Weights of a small GPT-style language model, trained from scratch on English Wikipedia: 9 layers, RMSNorm before each block.
MLP neurons of a small language model. Each row is named by its layer, matrix (down: output weights) and neuron, and shows model dimensions 0-127. Each number is 500 + 40 x the weight over its row's rms, rounded and kept within 0 to 999. Numbers have three digits each. A neuron's up and down rows have the sign that makes its largest values positive.
A block is one neuron, or neurons of one layer that tend to fire together. After each block is what it responds to, as a language model described it from the Wikipedia text at the highest values.

L6.down121:505543441549538582491506505528466498505490462555442517550527537513467494433552585483517511516523579562418495489459548496497479509472447508480456558539437502491492550469451499542417505600531547572551484513500534502474509538570445506502496557492451481607499514430424529532457512553483372528475524471571556487535471499505561527532510586477535525499463474519549531523469508481582526552556
L6.down300:453519568454478475502497471498511467431405505493481512463533456445452445431548504589539495516565445511516424520510548503460493510515472444498511501469452538536536448458547484502538560527554427475473508519512492577442562494498519504559417554479509451463565395524466550491494434448541508452527511433455507446528480506500434506553479454550530448492478527516467455470525521500516481516548
L6.down370:490543489464477525530450468579484481482534501522545445429496494558530496496470442547542485452492540502494525438490514499507440508485518495573492497445492484448481445503448554519513524516525421478460478529467510433493497512487545505521489501482484494554457411395505507518501516502550528554460517528513538402538437546414513439481529523441529459443536521449546460486525499483484510589524
L6.down415:500459426540483454519460491564478532476433601470546513522565531486474565480491441539457524521523564515501506555555490495528552484468457533510499495587491506432517470470482552547509495536493582504448477492431504494456485530559504526452477482522497547509488474433572489552514407496481436488494517481488496496473549479522440504497544451548478464446531516424486536602476516527549490566448
L6.down500:514446461529599493519448583511500542476519556521502459502468563498486500433477479529542579491545530516428446465515599457474451528559585490512484541448513488524483483493434467461419523519504431525487456503527518470458489432535468455550529517534476487453494533444498482426508501524426490464518481460504481513478467533507492534463458496549473481484499493508555502591491433478474522596573
L6.down527:430484542505485504478457466524527484529554570453506557523457435453518545534493530409510461550481502515533487478507535564486485526549453490431448525486538533519527525499480542535434488521459525500516508527526513443496603500538555486515558499538556504486469549485560509566443500495548525545523525510519523507512478567508460424513523571482539410578552480500538531521529518445452464514471
L6.down577:455497510484470519460434473518433481524489522432462504537559461496482589499469462459503517545540480508458476529552497559483467515551501535504493469492478524481489511477524464541453527543485442518549401448489483516428445479428508472496454517460472441543501498516571397452502497486552575553516536382538482497533464466533520464544553476552523433560508544549495494470501445468477443561551
L6.down673:485497479521426516556515511562502464491531482475509494448470496528549482518530497483480441495468513485495498493449563392503498516471545494467503546474500522488512511557477501463477594451500440471426468468447433506435461515482464456416441521543507483485501533527522466422452420517508501572466454538423499434525541566474529481522451473487556523504457547494545507451461503468520477489501
Short opening pieces of multi-piece words, mostly after articles or prepositions, like rec(ipient), col(umnist), d(es), acc(used), dec(ision).

L4.down343:478531477522524520543458493543560495496511504481422551545434536445524515426509507449438539488502509451534438458574516472498453507499472528478515472443441592524508533576485515453464556462482502483506535534444522563477533510515494451547485515555546566486492587478490546519538500485434513442540523488512418498549499525512515504521504445490539487511482441486473496499541519424524450592393
L4.down533:463497490491532520438513464583449506449476505498496565536571503557535449509483518534528475449470467483516578439501509480448485512548491482409512534447481506579528409486479454526559527521489475508553532421517470507505510470474606540532530540487570571500496508467509528501511529506471522458543424469549485408486448503475586412460552479513506446510460511500568487427505534521537548539532
Short word-piece tokens in the middle of a word split into fragments, especially "m", as in Ad-m-iral, Chel-m-sford, Cr-ick-et.

L4.down4:484608551573508475431572481489475544597458466536463451537466538480470518463503579433500436482490502496489454485504515538424546502499461514501514429572512494520532496583467489536538557498520517499503525490518548531502516473518487519637493570417500508549537479498427534409544526518483386490489489476513519496475522439464542512523539510584544527506458465549546541463493445544500487502465
L4.down147:536500450524597533461429513546509414536510483455430501453458472578476506483461522455426504508501544506539512516525450541525517498484491501540493529542524502546534477535491518535530503466472509580500484451466514475471458429486549499527468438518487530478532455481530435565512483497547488530511457431506535437460476435449550516468548457488544568463498525514445531478523555484546470517481
Word-piece tokens split off inside a word, mostly a lone "d" beginning or ending a word, as in population d|ensity, Release d|ate, king|d|oms, Blv|d.

L4.down1:523446487517551489447463476505468510447568533465467573558535462522570451458536445480516590503504479490472528537499494503490468515576577430473573525435534471529455533515494513538455516513503522487565540446538470545579490552562539459478386523509610521544483467454489497471468456518531500520486578500487460473440498441497447537538528551474504458511504532490498548490417528477488469446454
L4.down139:494444509557503472466541501520572464471506452552485523461512485502440524437455550449451555448494496511511411486489525580608454480483504469493448525536484498498565537515473559504509496446556434474519532415569438442522502483493591444554505504453503515495486508445452551474520499585494456557456473522463519514507480492428495534528558531403483457505518549535569543484483534535538580490456
Degree words, copulas and opening quotes just before an adjective or description (quite, most, more, highly, was, "), plus word-start pieces like con-, un-.

L5.down36:478504547503467473460487498514491465510578448584423487488511572526466503475529455437469526454508520522521487534519505433512495427470510425561491499531443520529480474486489541477550536501455475548437507443458462546457533504463503539442592450522491458503538540486522531487542452521505522512506408497472530585538448485533534468510552542450542490468579457504460509507478485461546578501526
L5.down49:483521538543515468572476546517497502536568462443490529529458503505472471477484450519538535461443470522549480498461551525469444507510511377495561548480454545483602483506497464457512523520471509564597509449548375461482546422493449467470572500531546467481494455496540517533551475461479414534514520504483537534560469484449474597540486477411524500490518524516462623485485464475468501483497
L5.down258:484500473467505533492519474489479471452475487482475507486523518519510511496476519534553493536425430562464498577544520466458470462486476489448441559550449530522451556462517500564519516445580490410463487493480545542485518457485458476495493543496446543479482541466496556504558510478519525480456502443471573398522529480415430534483451522534507511499534508541479480575477418476529506523552
L5.down344:524550537574493548480499487543508569464549508560507507563463534511500515469524465501508523481451433508496534465439561493537475474490549481444446506508472515496490472473423461472479446554476488562504509477511563534470509479494500595428511514535512464474511445525495451530524484494535480465487456529467556492552545554484497551499498578507528511561518538485464500470512506500524428562467
The verb "is" or "was" opening a Wikipedia article's definition right after the subject and its birth-date parenthetical, before "a/an"; more weakly, "(" in tennis tiebreak scores, "|" table cells, and mid-word pieces.

L6.down42:537487570561566464502500543570574504516534475453454470502513470461445504515576557490477468510551463443470519407493545468500537503474518456458490566476502530497504564494509532477454542402525486537510452494457458551507564497515532563539526505455468453470456512495455511507524545494530546561574517503460484547570422550458511546525549481436435533523469486472495536511550581509494489531539
L6.down163:567496491421602433441475458499492509500492481488499428552534485467477533489456458484590517416501552465547435503517420460526506530475499531511560521494410487504508504486554502562514414509586494521522531499463544493547497412433494546488516541456474556468555495529562429529532468559505429477483476458552476536532543561454486546512563448539434553481511530515433541456512520451508514511464
L6.down223:521464543471543427412507524485528459495525509461491495447514544550514526516461528491476480468536477463492524533539515515424556491454529470519520515431484551499522476563521446436460501473520477487459529542492489541507491533475413530518452488499467467497565459510436488548509479502598433508566472462536494469569474502509499491468556423533545455456459522547429577506526534512492533517571
L6.down378:600510481480539549472494549533525463505481455456594528484522528524488525516596529495499490499533578520537414462543552426493489598534452469478498508469558554444442536515506472451536507502482531445527529498483565563559455537483546477508470552462516555471522392483622474521478499515568545505589508510517530510529529558459535451461485400462510537479549491488399463422500469518502474497573
L6.down535:491503532517506529453605505464496459496539434531465544458510553521514512540533584446506541534504422446500532564567492441495590521479472419475516435554550506496430542489519511530470539429482499473488454536463501498498489473505497535422454503462519525574512462539466442515494447487502482486498580486516419559551471527487505502526529543502572533503511501487443526497469498495474517541506
L6.down626:453449488508553512514445537517483425482494423493453550425474530470506525558508499420636543509534445449494506423496488455476465490491434447541512447436577519440541519493545486500503516511495604487450507487493486490499524533470522566535478564503512529475508510531462544425402476452568539535479530530470428470453516476468572488541532529503496561491503437437523498462505433520527491519474
L6.down660:554486481439522418507495483523451483484523483451498543552510483463502516461494483474475555462555447452436521448504487516472577553457457475464488446537581526506560500441520542453524496561563468523540494495502533484521413472589482549474539534470525508537503419513468492500576442491543492502496436472534497530499448513514483572463493452464506543506534441484525511406519536493490494510481
L6.down682:525527473422514488471564422511513588489497466493470467500501486551493470492515560509500544550455514426498394533465477550608507529476453500504478457512481495584536471437470467554495561518501540490454518508496453507479449503553506439487565446535601596503520533564549505523534501515506476474432495515561441485520542482543508486620517528486527504488488499470412459508469553460461444544435
Final piece of a city or place name that is followed by a team or proper noun, as in Philadelph-ia Eagles, San Dieg-o Padres, New York Knicks; also table cell separators.

L6.down9:533531502498572513547510469535482482481463448505502515479554441500523545494482611563501488481487447463471492524486475497679480486477425418523551474428502527609448524458567476479494421441516470506500490475523453422530480445464510480461536460479482556442546521547563454505591500529523515478502504528556531484454453472392549498516515492445531498483467568533483480503515477556503540490451
L6.down19:460504550500511511564409488492455528532500479477516566504561501479490497467477572545510504495536626481481532484541470464396518449504542534493504489508502508486573560468524507504507499502572464538485521481501558527493542491491414483496556500420467480524467430512493495556470473436531496423472573563561429514501479570486460477493503523490494508470420489507548460435573561501472457566540
L6.down114:520570406553545494548456488488449553492495460634544480519495500556527539518563512489624493512443525503448428539506487502479402516473526476492482531438439497515505499505520486573505454555453495532482562525493564500450508565485496485488534510568428469522479500432507502535465521528471515484442523463426514476505514520475488514528557506531534485469351485556545513493530467436551494510500
L6.down136:554522477486521446459476480535476450536517474531523505550481467541475490506458517504528561467502504463477451479413508457459441495464493452558453495507509503490518515567493528493449524471602486492487541457561498500530519491482500489521547574493512529505471480530495398458507494471515550445499475473503455500466498536545518548496556521506480516466465539524483472440453424545493444499482
L6.down348:481573466539533471485485449518439575518479520542517483514495486477531545524534481488493471480558486382461610413538478490530594510520482459435424487506529436439460489482528486514554582549478449517478500505489521560482455508505532514524476497454516466531519533542460398493481505534574536479535545527549472516445466522498495508505465544543508500497470498500474475511407494466485476509553
L6.down396:476513557498526555523427495480509530506520525396499487507483455554550546512485491463538611544460446499493521425467464511468518517510525451456532494551532484465462502532478513469490472424593470435475480536476547440452518500485504529497488541493456544465480433470466448433468506497517498457465513557453533498462427496554508495490559482477452482502474552545523480447494524445507534520493
L6.down418:562489474491448504521452466492462474510468458492512503500438540501451558507440517505460511486602510478520513502457461467596539473492504581451434439513597545480532575508450509467481478562446529434554509460506550467513447491445480534491558467533457505508478508554499483468526435511432540535555423511492481488463514532465556508465539472416526467537583512488505521478502499470510543442453
L6.down427:550481488455479522561528490480444518476501480502501525468515461551467514480526552528521501522485355515484554512484535515417552518534540517492504498479489548511469479520493547481493496458536513510471468498508506550552488492476486498493512510497512521540501533507469427427496525477567524523585471473520493429506541518471496449544469481498480492450514476465459513461518520521464512482529
Articles the and a opening a predicate noun phrase that names a role, rank or superlative, e.g. became a member, the largest, the owner.

L4.down119:562483559530507478521405537462475485535497428507534463505486540498430524491518471416568490584516485521479506467484528445458536516467478447551484521489469432451455498528621568459558474509487509500502494474566476469491557485466488517430540442471473523516494518515586516472481531482520516461518421509533483453467585455566487496513490500457508431491453514550502575528489478453501500471523
L4.down316:518507504557532551535465436464462484491456487586535527528528453555448464454469514428519508470463474546510569547485539509469470530498459550548551524504528545522466393553480475437498464491464484515494502524529438495537457515508459483455526561502492552494503441493472512443463484485558529507451518438563470446451511540547569543497519448533486501548424474545495505520532434464448510489497
Last token of a year, place name or nationality used as a modifier before a noun, often after "the", as in 2020 census, New York Mets, Danish State.

L5.down423:544552393586435431475514502521528566453528513539531535564457491461482533543467529411527544517549452570437478446497518524498524515498494498421485564432527514458524453545477532528558557463534526491480569547525453547499570521441502410476506523533498483481512482424497540527446435518476454509556424537554450493540474488478513482453532521551560514472503463494481603465439502527487502490551
L5.down558:464577469427476499495528591527370530542496499544551455536515411539495421487548542494510514526425529495445507526506458539498514482506494444496515546513495507495545417500555498501503513452456502474474474438525501442534576571498472519491470520461548516458512436475523545511501593514498474460522563522461440490449480537572531493485517560500484491559506482546491496495448514547485535445489
L5.down668:501543569531505541476487510520417496421489396531476402527511461548539465468537512562439500511501489496485514517462509528547442538443471535517473514546503503402524463515550571538482506445515484492467478547523487525510445522517518524510487472571463497557490495462499525459509465564519476533494540570474502534538518457419500534558453508506521491476477470542478470479496448500450509427552
L5.down702:424510484497542429532488467556563544469512556586575483573549548545598520546545452459514475553484482459555586513516436521503437539497528528503460459464549483503544540445488501504513482473516555506444586474469491479519471516561470501474535514508541453473532556435488478589464520457530483512527518505489514477526514511532507489465507493523471501489510500545549511472505452505467516532549
Final piece of a city or place name that begins a longer proper name, usually a sports team, e.g. Seattle Seahawks, San Diego Padres, New York.

L4.down278:493469503465411452435463503471463473526521535527468482595440458521573539525482477601543577461616553503491487517501520570435507515518550497472485494507490461488509536451521481438467495484505423440540542475503541505523490543471487509458458491508547492441464513472484478552487457466464488459511457422476461533454513491557456516512492537432459519428497566493501600435464493536508581518401
L4.down685:564438523451509531538523491471494465495508473535503461560552469505563541507464437470468572487517486513511475445484488550485519481527447465470564605556495516571445499522537532503475555472470438509531451444515563452447489582501544516451507496518540480501474482505495550484430444511588480504510507524514461539455500499529511539448570529599496442512497527538442547450489495506563535471475
Fires on -ly adverbs, degree words (so, very, most) and and/or/commas that link modifiers, where an adjective or participle should follow: newly hired, tropical and subtropical, substantially overhauled.

L4.down168:564584539573439493488486434505510512456479479522545468502479507583488591502509524499534522453494505537502549547498537568470495574500494493503464511481555497474526418512530491547486515520546480517499528581538506545514498525496599495540497508431541583560463447488520481484563434408499477502513509468500464535515504584510474577458422458505478491494529541463515432476499427557418498470540
L4.down200:543543495468456518476493491463467536519531487507472477500529450504565590526517489464521519551448485534501509431401509517486528510488506459516474578468474498546443421583475460523492451514514522431523480541466466542496482533420533490471511529469532499470514488483525495471534465467520450534525495560479464507568445502472541439555452503476490484499478506478514478495572418537482429556571
Pipe separators between column names in wiki table header rows (Date | Time, Pos | Team), plus == section-heading openers and birth-year digits.

L6.down142:389496500487499489447498460516541486522449487502485548471520417486507514547448526501525507516466494522542510506460520483473549430427527442454458478532477536468511558520519566453494538468524530539435447446505502450470472448495568555487374528595591499552492505518535425485431421479508462457475499532547537484444531491445501541483520520410480543566448491493448501424457522473482466456553
L6.down175:546467486543487516562449514486562542506448467486377531567433491523509488497467511421503526430440483512546520500546513489439487514506542462526494525510547579491552517569454514512497444462496510534546387513420509457508439500452543498487530491510510469480499506494494477526533536533437491501393516438451564443483421513461526457458514496501541510489509558506522458574564537537494479511479
L6.down250:499503480481415447456536476519492515475462491491487552485551433494495468452502495531481507474495554427556543561458474583500478509509558458479547506533473452423493512567429447493456516562461490529516444386468466490525476522524504494533452535541502497466568473382472478480463526582517466491461501528587475494548545535505494512536474528571469512482494532505505577531482546427443528441456
L6.down326:553500494511509567390457551489494469448555491497610512575521517591522453487517450472561570524612467479445432498486502438495474506466487515488432460551518517575536419514529460546519581386541488489499471481468472532489521511495521484495449525530474421488415558480487435490493508525496547470474452433493472410509564476510528524511517516545506470566420531530446423541512481583446497469544
L6.down353:513544488530521496511501452458451472548488486431550471505557536480503504494518453504492487510473561558500431575555528504565497493497485507459506489535553509500520554483532453412513572490453496535506456481452534427525510501457460452492567462431487432571460549508509523433508477442467477513509490475515508497514500568508509501482518529469477480385570471445455429486478545504525488479509
L6.down513:510505425486479515476497454507521485499491510475457490532504489478513510525551476596547501509539500489491493440532541531455527528514432542497506552433557449501459543519451532515500391542491473480532523530493533583525548445524479505528503478519515573536445531484480490455514598508559486472473563472478396523472591577525545498441508488473440496456424435499503462426465460525533432506523
L6.down581:465518489525534487408463458513510592482457485590588532446579539460552481463566541465556516511485473563487497496464416571547498525535500475528523522457463454503477506451511526423492488536505501492559490445552488533462532488561569491471537580462497488504515519476456480481508489496406465557407439443503501440463552567479521526541489464486481540459475500491474430461507478562505484505440
L6.down668:525520545517480572523479585502507514465497475525410470519517471549370531444527532512470520483531405499507464459442494570484516578513451469589459549520494569472448514453576527479472548472515506456519564514532489467472447551574493502531507557529518489456479505485485570544585547486557451471550569533472484541476567539513464541538523562552477516490444526509550449566501456491544460521495
Mainly the "(" or "of" right after a short-description line under an article title (footballer (born 1994), Species of butterfly); weaker on initial pieces like m, M.

L6.down6:516486445438552489523499435530483496515518454498490445600454431506523537472509506502485541512492472389493492519472489536478454541481516466502516516595546571487510465456491499524472485446532496468473601571524503465477519501545474454569573527492487485492486513499529475486472564520589487544576436448500469574559540472480474479464535471550461442548419483499464515533499504511483468564510
L6.down26:497508483471481490469539517536464460485521473520480598527466525475476495473475451498495454503522526550470488451485515485460487510560589465497511495444451422473439523517500414454482479544567466480457494449381479505484479444564550542455486526576508527527550490525494486482518508541446468559447508582450497523527566522483518590459451481472489652500480530482434529481545538508516572483581
L6.down51:493515492456483534481572491511421581497526461536526533481468481553513490512494491432462508505462489511509467517472502486431552504498477539536538450400496529512422463528486527505506533550427520518441594372534477487509485488550509469550528494465491433429523459514464482537450536479500523504558482461505530507417476476503499499518525508532519476491447528496447589472556472499511420538469
L6.down117:495487485532473491477474467530474569510478468516499535544374530563454561460515479507459501477507418483450593497533558490409464514519457494524453482468453428519465576446498471484521485481526495502542545508498550574480507528503476477502463518566539502503469481503560497476494498400488488477500506516531457480492482462561457470558461490494491550500507499484547486517537441526523469560624
L6.down261:424471536426477484510582519472508539523528514474516482602520508533474601630535515569497535513517531458542570526564471501487535497464574473481541480544478502512486487435480482495497467469487519552547535521516485544537469395440548540527485502522482587545520492513505445424506524505576533468514451460519495538581468537512510520508509429497478458442454496502568433439420482507517522477478
L6.down327:538480578455465466430524436522497494528454461606486501445454441466499496495466481467433465492454437479477514479502505508533532443515469482492486476600481504507474560430537450501459466523465514515471470474508509454478517464497546508495440495510454539483481523416540438472464533535484401450487448537508522514479486458450502448475483415459518503547554463496487466454518545465450565443458
L6.down393:441591506461416586514552470533503520504525455505567510464474462566526464521548515501505476472501496519513508479499487426474490439513444505512552572555540494541454494472514465461479492513507460480511505493431547548554515467492578527504495496530521442487508536470507553497562483474434532514573449505518504454502409501461521497461495527524518513474487505466485490466530471394513472520602
L6.down444:496548498449445492495510482425504530525462604523468461470520466497431429534449436535503477530549513518461494427536529513547442498494538547558495478542463469536547482568484491498444429535474505476493505506456530503443453502508544484470487577518558455477560511487496547495544488516442526559522544509572546453476532492501493446497419528552463434518618525503437532509479506539516499511511
Header and field-name tokens in Wikipedia stats tables and infoboxes, e.g. the opening pipe of a table header row, Matches, Passing yards, Elevation:, Language:.

L6.down141:478581444480578514506438485553544580471543454577492506532496468489491548484431532488488520484566484445463533532489481466549488499458519481486512476555438464512539479461467516566462526487494496499484513543503483483549568566493465552498506388551464465477455493540488497575531477464483484470578554512482544527512493597499481531510488546454547450534528509441476504534461510551564487525515
L6.down243:481523494518519530490568517532591515510419481579493530535491423556547492473546581520451511503486573517553500504537488476573522412512449516494501543431503534541493503544517405484446438476504521458496469470500476458453545477460530428488507428482553467507467557513504507543490495526514455469509479574542456541466493527534471518502482483503458515581487522503487480489489499463522547508476
L6.down372:400456450517533562532483477509494502466516492512436493492487480441515493494556567519484431495419515498546494542420519486435494521504498493527516520508469479576570476529482561442446439482474497516440602477559514566498508501513512465505541567507495532510520431470460526482415534533514525432537469496513432440491518489477442444558476525464473498476487487490486509469472449555533476494492
L6.down409:522501527459469546488437505455582504475442514506563488527473511506560481450525576519518425507497559604536513428425500520481491517566513503524480452487492479509481469491563517372476517497518501516523501541480519438439457489489565430462494533442557476480514515413508461520507516587498477425505494510533510528535473544487480511483476583472409521578469561458513455487513490530497529485470
L6.down419:511503460500519597543494571453460493455472456551484494491491511513509471432501496506471495461515501528469436525441467510506467522487573470547562491516485452509434519568465579478549531517515464524486495559499590504532566473429481492548433495461489452443537526514513458484520587452481499514519524508555535440495507463442513484417461478517478487493504485567491419488478433462606524529484
L6.down478:491519478515470542558511494509554558441548477486427496552484465496487511509504539463535480520542506507487492532499535440388452472520468495486487571463492474578542457520498524514501467520528497508509506497440399484501505543561507470441442542516478472493450542522550578486466486518512486538474484448518546469454496488507539545504482532460463513501485421422508509560538510472535535502453
L6.down641:445495483438469499532551487524475516536554549559545481486487476477426477507508485488477529480472472528511484390484540474532481474468467485507533499438505534484499418450513489484525443543512505498507522535507442499466528509430497494487484512472532518523532523567456515512528482460517568563553563582489417519534488456508525450472530544547489475485465484562474520444427462567522455437468
L6.down664:530496524483556532517523475528507483530448399503535500520516474502506521410473572500515509494524451450521459492490518492505570538467456529487544497537566461485549497436490543531419448500479565487518503559498564439523583506460487448502468568498485526566501465507545444506453448420622491395537425425475490514539488494486520514451540487481488435503531521502476506460533490467495517490515
Opening quotation marks or line breaks right after "said," or "wrote:" that begin a direct quote, plus scattered words just before quoted phrases.

L6.down14:435554507500513487458433488495517512437513565509505490515509461457522489519438437449480464513507532541461504467512555539534494505489462575498427532496470428498439502604486475498449473483494576551473494502568463520536581520497528468546461555482484511484469488495493519471449536574487465421527516584503604494481477429525493433573467532532432495559448458462483464507482460453526501572530
L6.down28:511496573500479498469445430530548471544401500606503557513473494527398470408476567455466415541559478498527477450478578538491446498496518535490520478447545561477481488503489528437507474524433502491498498492474500500522467518583461512555585475495498471514465492500496507412391513476510491547527515515522503483475502523482491489528467532552533548489572483513457447529484519495439511552496
L6.down84:539513468552441485503536519414538497497534518528496492458507467517534514471496416528551505461418432518571519536492540493533521509515549494520499598559528541488603608454593531545433473500517476549505508509448485442492467521480474474462508517523517433531403481520494501471514444469496502527574476412455446499507508483528512528507476489549490408492429435496502458528484519475500484480608
L6.down216:515437451601494464526563405534484501513544457517497489517549479506422490509501465516515555498517477442544476546504514436540409455520550489473409502540522508547520527534506515475510470490491465445499516497514531528511481535559580412554517542533465490527567517531527446479515488520491496478503551537457409547489575580423523512539552502522507474531530511491487536488514502467548505602478
L6.down276:539453543460494408475561520521595494441432518493450513530507569418496590444420519469464524489471535534542505458364401517543539421498559431544514540556486493536495553573507519577557555512514549471498500554494498476512520509492521499564483526490492517427533410526539497511550515544507523508498410451511491555506455485496421534461509477521581489551497522520484486498524504469550465430432
L6.down315:482529555489576503528482501545514522478505605466481517489514499565525563542493425535503516490400506496443482475486540468535477510552537515513530576454513541518553542504447510564508494461501530521472552507489505492535534476469509517420427466499548549466570515517451552462476484497506542524465490506471500561473562483524513444505455449550570497497463574516447516470546561503544533489498
L6.down320:489489540475480575523493480510508455476548546457495519518521497427544436455528484404485432505484539527493420492518572471496467482469557443492496507513453510453518440415481557565500493472480535516477474514509513516532510524590443503512449534549494510437518505467524451490547477502488519520593456519497566569528465559471507459500526491534490542490605522475537477502521491440512463508465
L6.down436:572448528469500513484529422523507499494526483502460552545552534591477451424508559463477562423547561521458475554591492542546411480500546520463561439491451443466452456513494493514528522446513495602534502527495441509495492566504460429515462515441546480494521478521494535470460500519570417468458482462494494541500509448516485501534511520556521464566540447527529569511527446487506552541451
Degree words and connectors placed just before an adjective or second modifier, such as most, very, and, and commas in adjective lists.

L4.down18:516529519509505502553434525512481499413539406528488499495524414516441486505533512515466463537544507479499498490517482521466433442516532457535540515503549581483565506500431506530458509531541481514516477549488503505473504539496449518464486490481468505538500510495518580514473534500526490508512438467470503464538584477483466532520556541467517399494447485475574543515574522430490441529507
L4.down677:505489476515490437496458470500462499503519504456482519508558485512497515496477514488520479495447537501539532482527507536550480543600529508544522544482488430421521452520439513438527475481486469433494527503527495506498466500474463545553510507527536536443456567491582423476475480543515537561488468543488465579528533471481575480537489541482417500509510527512463504414530383609495503515460
The indefinite article a (occasionally an or A) before a noun, especially after "as", as in "as a child", "as a rule", "was a".

L5.down310:467540444402452523486555508499493500486537545518564540381467514466554511575448477538568545464521563445558473528517503444441435487447480486587401502523474453483525355511462469513484559534499526458476452551419484424465497518488497514522558489515485495481535520437499478485555491471530506515531495528439494520511509479500419544509558481508530433460497526465448496445558499526455501465570
L5.down316:486514529580547424467509436414487512479496522565588510472455535489442509440537477566496445540517476509495533532552537545539568471446566562495519556475510388512556528508484486482528500559475521549491488572466548473482555525472447448576460413545548447493484549491466455449475465522468497394517542537512480440501543562489556472499575459497466481514487515527523539460427504525530568457556
L5.down393:508464449442489538481415521527552543481504472510532536580512535512496530475472568538554480525513505564476442520495478495491428475596539452498406501515446504584491539483541526507555446509525434474562483530511449476411444495562501505483571535516471486525552536557506498444521484516460508492470471484488496548578496472486489570465562580504449524525547481533465517504516445407446538491465
L5.down486:511487448505565518525466505485528522531466559425498521607477475491505557427427481521523541523472492528591462485490478482516492550464521445530513474483525560516488586529490541459476462523521484479485549490440470546479480579539541490486389516572573443496536525526528577561461509454495488531480476475570482480508491477537403494568486551480571526505513510557522473454522506497542520438523
Opening quote marks that start a quoted phrase or nickname after said, deemed or described as; weaker on all, of, based and -able before a complement.

L5.down77:509527465446461429462529496485454507542507513556531473471434485524455522458503599538549478481491537494511532528525453557482511558517464455499497432489469543513451472513448514484537501468541536490508508486521488524504431483554460533476483453526529532526494482495507508461471561516469493487508478487552458417517608550560443554451481510483459453479503539585470556515494518496560423523545
L5.down122:519561516451525490463508512532532434544433543521485494508483452502517453498452471441506517595506477487458406533495458471542522458534491563492490505496463488498538538470498442557415559540494529535504519500551516555552668533513561445519430580493522495482492423598470481527433501472475475465520510479470456522528479483499464579498526527513511476425483532490511495523548458481512547469495
L5.down187:532485508514520516458424476533485412498513566453439530471513499491544420545511574524553512519571538556590524439480554470484539547461531480540466445463564503517550450486523466493583550538541453592515481555462502454544460532528520494507477508455471455489583514591536504471482487456477575504488484576510516451449500538458411518541498495470497505548499478444482565471472457492448476576461
L5.down363:508556444535580510527481522552550435469500421503512457508524526462514434531464515501519585418426478488504465488546513533487551494562444474534457579480470454569534514490524490485552502502433492544475555436532446481471528445451465469493507517533477514464569501460489475537559548504506459549544463454563358515587505511562502527479531434452553507453508512520486563505526490517564467598519
Word-piece tokens inside field labels of infobox lists and table headers, such as Are(a code), Rel(e)ase date, Aw(ards); weaker on mid-word pieces in prose, such as sh(ut)tle, cr(uc)ified.

L5.down20:468467492524479536469449535514477450486564470517507497486544489486454485539519390510531499471452533444430566529485491501526473588504512480476550526506548474636497540533489520517506483476466473570476526474501511537514515483519496496471537463460518461492525517467455497471490547553572403469467476436557532480554492408502497514528504517480524501471517502465482550547512481431514433541540
L5.down128:551524492512534513508466548507498486597518473534540478503533446530469487449464506555475484459480504451547502501503508429489511511538536552574529471532570635496420453524544497513482453450531541518556538511509463496534451552544495489488501444507486535552469469474502531548497481525501452472524458550538481433496495491525501517469522469433460491501475497462514519472522402472545491480469
L5.down142:514506518490485545518516516470453573535509492464599479472512522567492457580473575433536487516558518502440544510499560462535570472504503542515527532535462500499479499493476524550489508496510422475468557542509508501498472512536514523552532380510561519428498532432495501513595485507551421491495476568450472445475515541544433570452466493476444499480526465522496449500511460492494450521537
L5.down574:536551532530554407456511553484469429472443488535464497497465476553470556467533544456565503547595521467521525482534525478572536536456529482476491489501512459505506490500470548505419428472523421521504523493510471476506532638509431526508427483469498530535539458465475539486474545467524501494514529472469437568494553459521477520564440471470476465443480478452512494444456540534538546477508
Determiners and intensifiers just before an adjective or noun in a phrase, such as a, too, very, many, key, "failing to".

L5.down403:509555500468448484468470466457510520478433506538509440500539476537526437481522516475407499486542484507455519472458535513474507496450535557538523483460435510572538454518555525456448526435480446544508527501547447491551531449405465496483452477505418471456509544476454438509469529579441401446507555522450529499545506468544536532431512510508454517488467492463479517560476502441425500536543
L5.down422:517603560546528414443558547590491516474444530503439466427463494500515511474541537408553525473520472560495505505498494493544497499504485480485473521461542500446464537471497472478461581490561452517478456518505497500517444498500415526498545490549428546476618449468424462465499509525499547473461472430537502459444508533508517527550516504535570440487437533452511505521481524475451537530459
L5.down517:492549460485470531544540445530560472471508442557501497503495489552482440468470521453490608479547510503526459485551497403480566464484487427517429537507547510501532526451500494457535503549498461462524521475471569469537524450572459471533501440491458548411558458485486521536573494565501504555510524532531497420443464408506438427448471524453516465473480560503515477468524493503553548562477
L5.down534:392478481471512527580472448538515512483475544561501555551411514455528516474525507511480582437435582506493547465511511465484545425478534492501484508452495538513452408420526544412564515484478539487523518500469508562424456514505547534490519573439494523498542514512525528465475512491450483454497509501501443523456470517610488517512481472498538515509503487475495481502557502506491490495436
Word-start fragments, mostly capital Z (and Col/col) beginning names or words, e.g. Zoopocalypse, Zionist, Zelda, CZE, colspan.